Weights of a small GPT-style language model, trained from scratch on English Wikipedia: 8 layers, 12 heads of 64.
MLP neurons of a small language model. Each row is named by its layer, matrix (gate and up: input weights) and neuron, and shows model dimensions 234-329. Each number is 128 + 24 x the weight over its row's rms, rounded and kept within 0 to 255. Numbers have three digits each. A neuron's up and down rows have the sign that makes its largest values positive.
A block is one neuron, or neurons of one layer that tend to fire together. After each block is what it responds to, as a language model described it from the Wikipedia text at the highest values.

L4.gate983:120123098138128108118165146103131137115159122092120149143112144137085141138084092126101153129164096104117154143152095084126195132092135149161159144120138136129111073129125148117135103111118076099115108188125105173188150115129118126123085111140162113119148122092135113117082118126108108124
L4.up983:113142131095162195104112115136160109154151152121135129110108136152056086145131137129109141128117074116148147136154125116147120130103118155179141142125086118120149121141120114128140163096095111089068156149152139084135129107165112115120135132064128083140090113088122160077100138156094120126
Surname final pieces. Final word-piece of a person's surname in name lists, cast lists, credits and tables, like Red-grave, Gold-water, Cull-en.

L4.gate723:130111141140131105103159127157173110130109113178123115098121163156175120133096124101118139160162134111113141170136087109121142151169156128141114147139129151169139099131086129138144132140126152139146162094129129146122142121156127156125156170114144134131106130071151117164101117147143111135
L4.up723:146104100123092151157125095085162130157159158103122129116112149140145137132150116157101099120140143091135143119106163096100109106137130144111166142112126130164163130173102139130125121168132094120168118112153141119146109155140100132091132153106116112151124120114145078119198109090156107146
Mid-word pieces after C. Word-interior subword pieces, mostly the second token of a word starting with C or c, e.g. C-up-id, C-ur-cuma, banquet, reacquired, in names and tables.

L5.gate43:154063116109146125153098149102112086157148131113069150148113117141131132140111139144147126169110103166150138146114165090122110142120112134181128103112131137149091136161117160140117137126138163117121114183152094153179115119127129131086132117136124150118136100152123113111126155137113093177
L5.up43:118108107082104125147117139137162107115119164093128124152110091149154111118160114160111136197113098166149175163077130093153135113095076126166109118100145114192132144162138144136160111141136156079143126140140114091139146124125127131116092093124134161139112094138116137116150139121152157112
L5.gate174:122142166165132133108146135123146131126111137147134134130132153122150129119168150120115082138157129075147147152098110149134156130114096105128162160106127116146145089114067167158139143100145130119113109086138096127140120142102162103123133154090119096121113143086107058148088088149153144101
L5.up174:105134106098116124167123147102154134134129104146135124162133143152127142129158120153101101127121133140120129112116148140162125125113119139139138103144135120129087123109199126139137124120078087117122135150157124087140100179126167093117157142119176125120110110106075153121127120164088123107
L5.gate776:115140073175141155158092138122113166147108123122126141160102121151092102107091114160150112144138100196136135160138126135098143087175104134143165088120143064115104126135110143154093081080094167126151145138096127123104133149118103114137085175086094125142123111085124120104100137144099114159
L5.up776:108108089112101106136158105094142130086158133109132172178127116144129149113150119108132126144152123156131171137144122152108110132116121056119130081091135114136121151141134134146118161117136156137156110135137161154131124134140113131122128151078115110118107172119109091090096107128104135135
L5.gate1938:098107129145118118137130102126098061096116108156097134132118099172115122131132110128117120137087101129120115124113134129102117131092095123147121109072130123130083125167122133137105143169151109073116092169173038109169135138164176115115099117154129167117110131126137103072100113119104129116
L5.up1938:137078132132145094131154145085124137132155158117112157153134119115174162109106087093175125114130130141168128141120137133107154125130145109143118142121146118118109127133074122123134134112130192142090210125115198167147118123145142132124129118116117134103143129138149146185127107188137143148
Surname final pieces. Final word piece that completes a person's surname in biographies, lists and credits, e.g. Lawal, Carlson, Drinfeld, Steadman, also initials' periods.

L5.gate552:121143145110113129093106098123097099153087110088127159115172116158142135123155134124163144079158104117129130163114153116122126108134134114129094128115116128106118081132106157089084119113120130105161157118121185123134137129107144106112123140100108126138129127153086130158092153118145119097
L5.up552:117144114079141095112095141191128115136115173157112113201128133154165117125133135116143122131146085100127146125137116102120081141136121114195102128174143118131156160151107164084135129152097138101157177109127131111131165134131123193156127108106160093137133160154132150141169148102107097123
L5.gate616:101091106093135127146126116142095145091077152145149130116139108126149144171173150119123151130170123141133146090157123087137106161123148128139117102157136129098120094072130121112159104100098157136151120127115117126142143110068186130149112087123103167165083163142087112151116128119088123147
L5.up616:162165179147142135092119127132155164146127113159153117118155135147152095125169158121130139128136088146124106132143142130146130116119117122173084132119142091142109140117122106111132164116080094088144088109137132147144141149088146143095151120110108133114176107164122099100144165111079123111
L5.gate957:091142148140117115096127162119130110171113098120132119171166161130174096115135106105137111101125163144112151137144135105101061140114135064165135071126128144117154154137154122083110116168130132114143150130086123150145154134124120158156139117116140121135142151149105157122123156120131123108
L5.up957:131125183082141136125104127164152120068144139118069111132149112108126104136176116117139111139165137161105128135107090157130112126088109093165117157156091124123144170125110167134101143149155113161129141129107170130115125146134116110107169105136105142100170143133131188093126145082130137122
L5.gate1853:133160135106084148132114144142094125122108115097166126153130137139121148123106113113132115149166142152102078138128058150100139116106126112165118128144134099121133127121112135095140103085095126143144110132095116103143115121096095168083150137171107110148095160159083124114146132116118140094
L5.up1853:181128184114079131117122117170093139110125133122129163129137127170165160131176139147116128121164073135147115123117138108128076121108097096184163102137113135164123141130111165112152118142135143125120166110149192145119145122083123140152136090104108137152126097132137102154125123134121168111
Clause-joining "and". "And" (sometimes but, then, or) after a full clause or phrase, usually joining a second verb to the same subject, e.g. "produces and directs", "returns and marries".

L3.gate58:127098128159135101147160121103121111111154147086145097118119123130100126123122136119113129144140119114175140143120130125136125136165163113098105123147150101105135119118129154129116116110104138134068161123123118093138097132122084135074109138099151123070154104088157143110167098138143120104
L3.up58:154113134142101130169113127096152122141110101104096121121128136164136140107169178107148128110168142174129096113146127116172122121106148184105169103108121111102107125155134127135148121153093164119103134144081122139132197130133086183101109162134124134127120145126184104126103105178125097140
L3.gate182:135135127151140080115162120093124136136183151126142167137104099158110152115172180131130151099143113111141149071142103147115141138122149141134109082106143081138099100147144150070157098114144162130088116148139121128127091114101114112120131171150137138132146184124106129117161087099128095143
L3.up182:164073123131095137108136157151108134174126130132117146131087097107093135142126129140159115167098121137133144117154124119132138109191166164127128129123132159147156129144137159127137099143105101124123127119120134094133092150106167124106111139063134142142115139124133145141148132091128109127
L3.gate496:119108074163142122147116127083128165128158066096142106141142155157124106135136131095173136148109125092148106084106131092120099165129139161122136150126129118102114150109186134131107122116113150129118154128123120139111137112114117094123115129157168104117086126162138137135118163160161085117
L3.up496:126141131118138113128094148118127143149141152152129122127103157126147130127108165129138097126164119141131117119109126136146143126078143157158146151101145110168113122049193153112109141121114103099115135119108115164128158146129133102139158117091130118105121116179161109131126126104076101135
L3.gate554:119099134128083117124120085085113057150154116110107159108118129162135125144077167109131108150129121165134129148153111136129111140100137124121123159119104148105117097108115179120128119136172114094149128091107130170127106139111164133109109122095099157081140136065143105112118135142116151119
L3.up554:095076130097122124163137137115108114139111130085133156133143116139120172125176120124129099109137130117115152123059174097166159189145122105131111152090145142087111150142130129100103097123110140130149141123138101115158135183120084136147091121084079171103127181149085130159125116118138181161
L3.gate555:116146131126081118132108142113149156139098134120149119148150130106190138120135160108083131129130176098168102124113123125168088120163122131140133087144109098141102170083102159098135104135137132114137140159097118119105136188128180165118123157103144124103123135080160098146091141163122120120
L3.up555:137147126115124126056108121158159142123158113149093137134141133138119123152199159103182127157125127144155087140127138119112129169080148133149091112127155096125146132135132151105125097145096088084130085103083138120103086135150152159133130156111134149150140137102107134140143156111131165104
L3.gate973:135131169119102143097112132087137123127096127110083143119142177151114169141114155108111121142132145112136129121169154147087097156159144108166150100131117108131102090078117124113155142109122167131111103117123136115137106110116122114137081143084110133111095130113128144154144109110113162133
L3.up973:125138152107100144098138103102132068120130133101097118164149133152144110120127135165107095126139135151135110090078107083128128133125110157154142130147187129071109137149140090134080105138139061094126131118086128120133148126107118130151127146124134131139133137118055168126110076180131150112
L3.gate981:178105149124160127134124182116099131159147122131120127121188141110107093147116111143140085142111132141079093108093145150113117136098127129140144134078095151121121165106139120124165130127144154121131099132101133142116097129124128166071148119109126093096140104136152116093118116129131170116
L3.up981:149140149148100127112091138165118098213127103110092099178115102167152112120114135155128160145133163112098159135140129121112131130184142141122139123158167108140131140106077132139105103088092148114135119171149121116113145152125114120112148127092122121134125121094115135133099114105122161102
L3.gate1083:114109156152099137143165114135126112114179132143133094065137157127143156137147110099118131155153118106115122111157124149156150165193161120140120087123170117149132110094130122115155130115150130123111140162154118148129115160116158146095095124126172120152131137113192109158091143113150176099
L3.up1083:146116151097127107087101124164142121142133112101154137145110110151107130135163139120171162109116156085122128145152162125129089149093118160125107115172138112118072145099114114096147125168114117113078088120112095139151102127136137120158115152117118087148114138112115145136159134089149115097
L3.gate1282:093138098134131140131098110122112140097148118094118102104129158119129080091126118097095138127132106115145115081093095129106126121126127155100104186159095123138117090153114189125101123128141102073125112100125085122157144114155110090152078140164121112127092096134160114124119093189113134105
L3.up1282:137099132140144164114119112118151139133121111103103150148129105064156111091146133114090113146044102112140123134154111147155146129088159117086103101110119096087166123148112121119075111102127147093107159165157096095113121116106120103117140190132132095162120113154137098155161111114122089135
L3.gate1369:122143154129130116101050150147125147150087106128103148175150138137117162131142131128105134108163113085111144108139165153156140080130107081121134140115149125088162105148148122149095141133122157111116120157092195144073135102110099123103122108090113145096146116132148137160159137115122148125
L3.up1369:130100133127144151159136124143181086128143098109156108145096133111159140095138147116131118104131135162117135126133140126140114128135137117162186097150121147100162128128135105126170122121100146090115145127113157124149154166127085127114107134067110158111120102130085139143115154106168109113
L3.gate1491:119133127145098101095129108129142123166105164110081145111145136133112096167134160108089142111143141148150123128140146091151129116149110119108119083125098083121149114101136148124158081154123117090158112166099120100118113091140158089141139109094119154129066157158137147161163105145128138097
L3.up1491:106102101091159110142136141140153128118144104118078118114133153200092160148139159116105130180143158104135147103118117183158131139119140130189150118113143112162138140112102147129099118108156134138134109153124120162126145125122129083105091128079148122105132109152132069155198124154110158119
L3.gate1494:139109170127093149155136134117137095070150119106108161132185130179134160122139088156145093117087094113102122143140137147141116132166166150104132134132138121137104106118130134131102140142108092099102144136129118130120124110123132120120099130136161124132133129117095151137115131119139169130
L3.up1494:129129128094109108123146115169145154103106094142128149137132086121138122140104100115167115105100105126150160120174167124127124132147125132149106116157193085174131113093128148125122096107115119139090151110103166151115103144159132148101068108118149113112123147111137106103141129095153119142
L3.gate1603:132064147146138149116086081127111156123123087107062132150102132173147119127113112121077124145156123097140106098117117182133140139116146115074132121105066135082108105131141134093100111151145148120105141157149105119124089127113134090115124096078152143103098141175145071097158116151117174113
L3.up1603:142100175085103154141128107119128105129131113091118124144137126142102156129154111126093160128159086115120138136151109097149156106131165157144156126139094134157141164076156135133135162113105126131137163128103143164115139161112167095108100098150111090120138129117132125118152099130093132080
L3.gate1774:095128125151125081127110109175167107139123108094129124107119132117126139169114150164161129155135135111139117110146114128095161087160150108165114166122108115111159083127108157087169117137115161118113136106124136133098159091137129132106134118139146099136128104074171162139124082189131109151
L3.up1774:129095120120077137126117110123126090169106130151095119145091152110164134133129154159125161110123129125116140132153171146160128110158150167094126115127118156142167117114131139097146112087140118122139138139108164138127159118149125117103114106117150138120154140094167139118092142110168165101
L3.gate1867:125146124122113138129139115190181160148160121126098144104112083140094162116101185069111137129153122135148103153085113146121113111147177116110154060148134111126087113104115138108159096120126100140150099131139153118131111147135112125103133128121150124142135173110107106138171097097100137139
L3.up1867:117089127120123112143121117156124141164140103133147112142131103107137124147152161123092130120167142162113113122117159130087110112149128113138118135118152113119136152121093162119168131147104129101093110134096136105120155144101098109130150148111104091147103131125153160137136086132121126141
L3.gate1941:115143137166101135135138094095117164149144125110128115162114114108122100126142137097128125123144118137145135123117095080109136138110118073122111133136134135089098135128135157120104079133140102119113142118129096110120095137145135114113131149123133114132129134075124173145097133159102125118
L3.up1941:105140136129130130112138091094143104103146105118096064099072110108145162141142154143143148136117140114149137131158130174107127141133120106142119093119212126114118135109125127136133106153110123106148126149099115120179134089121106131144111143115121109106139158163109183116132143133138135126
Early mid-word fragments. Second or third word piece of a split word, right after a short opening fragment like C, P or c, e.g. Cer(amic), Pear(son), carcin(ogen).

L3.gate302:108126122121135084142137104151155107154150146107164142142136113126147126119159070122177125112140150119126144128134112112141174094100155128123129131062147106135162180137147188124166150106119143159121150104112144161163162114101094100140111149156152109125112123112157138100179133121122080114
L3.up302:112140128050147132109156113132111125112138100146161114117134094105151135099179132136157146139092096161157121164090122087107144122090116135142088091131118137141130136146149113151147132106142140150129123113095118147130155154093106104120187132120159138138105086143130087147162152110155102133
L3.gate543:131125144090119115097151108098134132118120121188138145129134123162145091142098138146124174103120108117156143146151146127118142120143117126112128126121139082143136113123076126143158113093088118146088162140130138114104164161116127131176148126089104109156079120137137117132084187128135120184
L3.up543:143135112141127112116117095172105145142135137139139133116098069128160132142077131147088184133145131126169155148125126131124137121143094166182161115099136138122168136113095128124160139129099138156126089108142120115156112111113129117145146094169100128114112155138138116129133112086129105176
L3.gate675:123085114094143097150169102135129122128113099127098124141120102165129119096123135138128087177101120107124175127097103154166140092094123107130135155125132117114062155129141123151140125137134110137107136174166129119127142113092140139105087085137149127113103100059119142095109120136075121153
L3.up675:150133157143100126140131135195149105124200095141117141182142134139104158065109091125140142121102183138098156110105104102106099129101100127127147099113126118154106174181162111144139112119132126128137126128171150132121117141151149148131130122148136149143127130148155128127163112081146108138
L3.gate761:090154127120106096148110132137166139115119136103154148167104111124093152094107110043124138160063147115108122121148135091157116117119155111099129140115122146112111160165102105136125144124156103128114088135125197121103132128138133136129121090132155090088178103129128121113150150137131114134
L3.up761:113120109100138125154114149127117116118161106086140114168132094133107099114122126140122177171135156113131151101104137132157172109091091112097115108158150124134097100100111123132092126134118132130117139147114115124127133137099150178117151120111126127155116129118135098124138122130102108165
L3.gate868:118160096107144110148079127100136117114092117146159083110077100163139113123152136117103181165120130114107101117118134114108158105117147094129172139151149119101128132127164141132110091164150110147082127107123086111163110099148107166156114115160099138165069100144102133122158137121118155121
L3.up868:107125127143169096170090138149134182130101129100102178149127135169145153101114120087159107064105112124119166128166131144093159105113129132101116116094112062115138136140138117112129141103121130135101124111124104112085166101127149156102156098092148111111165134158172166091139116134121141153
L3.gate878:105105145160167174107099150110142190135142108135141083154089115129121154145144137083123120094138122090136110135092117110130143157134142144093064092117173112124101131117133126165142084085133151117112103092135144146107125121108134102129145133117120140126133100152121097100112111125139106131
L3.up878:131156087077125193159153108120120161131138144163119113156135112099158144133191133111134157079133115131089140121115142099157126145141172121128120118110111085165101124128101115151107095104114128149091145127138093140109135112119135069164136173127156120163084145123148102087105166083136103190
L3.gate913:105101155124184121112099177120095159124136111091147092089140105082124141104122114115194169115143089084119167086130113152098147126149139110085126125105134085108120093180153136114122131125106120151145099157156146150157119116107090180124120157157131142163136131131115145145148161164111113112
L3.up913:124119117096160144135081157107130137083122126117127145169133113199159109132138113129076125104132131086153141122106088105152150141141122130087122094174180105105132114081110140128177135135136128157150145148134132152106127148091113145137107123072117113150102121127092129118122147141136110129
L3.gate962:133099107111144161118099121102166133136072105161144133129133168154133120089147132153159155121098075096124128103131095146124149116058114101107119136114112099135098109110144144108131088125112136184119095107114137178145141131111149135134127088126147153134156153126139126170102126102144113103
L3.up962:112107107104139168156118103130120105140119110158155138170122111130125128157110168117123135080125102128118120116133072130141126191102131094083120105108127118132116103148142157126156123141131108131118089120094131166135122161073150136171112121109130107084164190135117156147096111146086109107
L3.gate1275:136112152119143146149140171124122124107106130158087139142112144135153119108124145128132099121127093129107120144104160133133128108139112134110104139082184138109119119142156122148149121161137101091086133158148119142210147130108130129127112149122118141144098115133129120099116109097124165138
L3.up1275:137095139100174126136129099146168095127125095174116111114114119156152099153121175117114124148112178142113124107137145147129099129108135105134131110130114104132084134165153163124154126155122112123113095169151097162128114106141162141103096117175102152156144138108111142096148099126094129132
L3.gate1331:165152152148111149127101125173157169071152172145117140126124097170133126104130089128075140079121148129144155074133114119146096128147096113090138122140122114109156132142091129127149142161107154113103125110086115163142129117095120132127133125145160123157096132110145135133105139147140131175
L3.up1331:134102142101096167138148139148154131096138156115148125127143137160122158142105123108164106128071088164127134127133109141112139131100137128127168117117144090181132146124109125152136099166137133112079124111085148139098122091088129141085129116128099102117094146132120115143082128138156117112
L3.gate1508:120149128121079169152124093102164109126120151101129164126134109140139099090118129178121110112170084136066173111127153105106203142109145169112146124112143079163119080127147166115114123086117133116111177150135033142156151115126146122103168097119160127143072113125139081105121136143100165108
L3.up1508:123153130124162127127184126148105097086165118101121103104118126129095107094083178140149129099094107123196128100140104089138139129135126102115085108146154133109183123108136125116094134109177084123115194142117117183157141130095152154142097126120099127127067122159115132146147123142151159113
L3.gate1715:118129102148149138132136103139107207133125093152126148108146121142087166135127132113165145145128123076136111129141176106127118158143096149144128162164069095136119189125088120127101153134111136097140099098120171126126118126106113112121118095152127139096164116114121141143125115111134122126
L3.up1715:135139106141130111162138141125108152161098144054132129136129095138161125164102178147159142120160174140122162113141171113122138097172136155139082170163114151155128125098142121130112135086112104111140110105124129098124128147131107136114132090115114136141116080132109141150133131107132138130
L3.gate1827:155143095121138094153146099135142105170158107130101154172124108121124110105121116147103142152115138147128165138114134115095117141095124096166157096117127145155116124142104154160144077098171124148134081160178130155154128113150091142135134107131122135158141141119129144116114139185133104112
L3.up1827:128135113116148091125124160175188086144151146098089164140161121150108087104113121154150125187103089107132142109125140105107140134095142152138153145114135117115097138157147131146138116134115101108157115190141120119146146157108135097109142156166124145106086109137115118097152116139063115083
L3.gate1895:134105097116121174133117137158130108113145143157105160138129113142099132166108139139147140163150096123097155123094115086136136115142104121166103160126180159137132118138114145187163136125130155146158145159113113147178152144141159121129113124124130142123128151158127143103124119157111160133
L3.up1895:130091123081141119120137082172113112121123129118089139116108119129130147133113157078134191135146129130173171168095167127126144115073108093152135158128140141137075113149144115123133116142126117128102121147130083091103174108103107103143090103101124152115082164095130132130109136152132093123
L3.gate1968:108103115131141123121132103136144092099124055174079134101111108158154124109105142131104068175119124111136105122110139141151130148139118112138121161095106142145090147111099127131105103150113116113117115167149109125118159101117141094143098104210138086125109114129087103123135128131104116113
L3.up1968:094108158152118144127096099114132134128136117136162123127119122163127116131142150148104165137126118143129097120095135126125145131116105098198144115104154108140120143092142132113109149123187136150134115150160147108154096155126123119121130102128160123061110139143142124157157129166165102093
L3.gate1969:118107131122125120118178121167147086050141112136123096133125142151086113113135176093127129108102111079141129098113133129156156140064138130136122124142144125140109138165146110127121080107146098111098131179170116122138101128106127128113127131144161153141115140165144127141109106150136133064
L3.up1969:137110144158191115149120127111137110101080119148068149123099112159105107094113125122139122103109112129149149110092131127149144128084121160098134120130133126143121088141132131112181115153150075133162093149160161132140137085116140122103123082160144150150120132092162094098092144099121129104
Mid-word name fragments. Middle or final word pieces inside split-up proper names, often surnames in tables or lists, e.g. Shee-hy, Le-ech, Tov-ey, L'He-ure.

L5.gate710:128104117173092117104136149135145116119150105135112115138139115126103126142097106146168124174113112095157169108104136105095143120117133128135138144192097134151116154129117133069138138169130095140118130103121106133138148156166117132121112143092102116136104118126109160143151131140092140102
L5.up710:134108147155178148135127169145138112155165138119085118099099109163149120069151113102163127143169132100108127121091133117154119123147141106132122113104123143146115190163102122142138155138127154160154139151124135129138193098100123145098145148119063109103130152121127178083120109171134132149
L5.gate750:144100110174094135093109111123118140114156152139146113105085105134153188121130117108094100115172164093140111145144121105164090118186136113103150095132149172151119118144109156137165077090141106141077129086140135136163100154165097158125141126103134106059128139133108110147136118090090128169
L5.up750:116112155156119101146117120105149138117159077123136177114151148115143144157099135115058148115150127145121168128102117156121086126107117088164112128096115114113095128128187159123081108136098144118143176103089126163115140124114161166078128096168109150160103131117165149163114114122084151140
L5.gate898:121132129125115098123110160123134118163084134084098109120133127154094133135095145117152135109104138164156130157173128111088103174127161147136077125132098147118134127157099117099101092078199131097149127145104121116155063124167180122124073122122132102121133086142166125123100122090131109097
L5.up898:108107162139154092113120155143136125162115120140126129164095148132146174119140109099076131150131162124138090138156148155106127159151159101168150113133106136080102111144135122110112114120135080121108099124120112111119082150115123114123087130120123128137109134146112102109161094142089138148
L5.gate1535:108112109147150110107128098147118158143147190133119125094134129095112113122109217108155144145127125105142151171149116121164163119108112138132120133126113092135145117131158145095136139131116140118151144128104150107124087107118171137124150133144090137098114149148175140121131148146085154137
L5.up1535:125086111084151132120111142115137132177124148125152048113116132139045108122112143112126149142136130124112093136128118153161163125137147133076144151161124145101121121138143119134123120114117168142106115141112087111110123162170167133158157166125111148083089121148133116156119163114104117153
Early mid-word fragments. Second word-piece right after a short opening fragment like p, P, C or L, mostly within names and rare words: pl-ag-iarised, p-ue-blos, C-og-bill; also brackets and periods in tables.

L4.gate1160:127136176118081121165110173156144190105129147135137122098087162124128141103140128132139127094156156123136142102107120148176135122076146110112161140152133119099085073141128156126096097105076137117147168142144176095116171100118129077162112167140113134142146131114086133130143125143110144136
L4.up1160:122098157140128107121141124136123124107117158131141117105098118153130101141105132157145121122126160121150130148105160167162106195129147125094116123157128133124166076128134122119141118118131123151128177095154157143129152162112196142110078148137136196137133137134127152091117112086126166122
Clause-boundary continuation tokens. Tokens that end a clause or start the next, mostly paragraph-ending periods and "and" after commas, plus sentence adverbs like evidently, also, formally.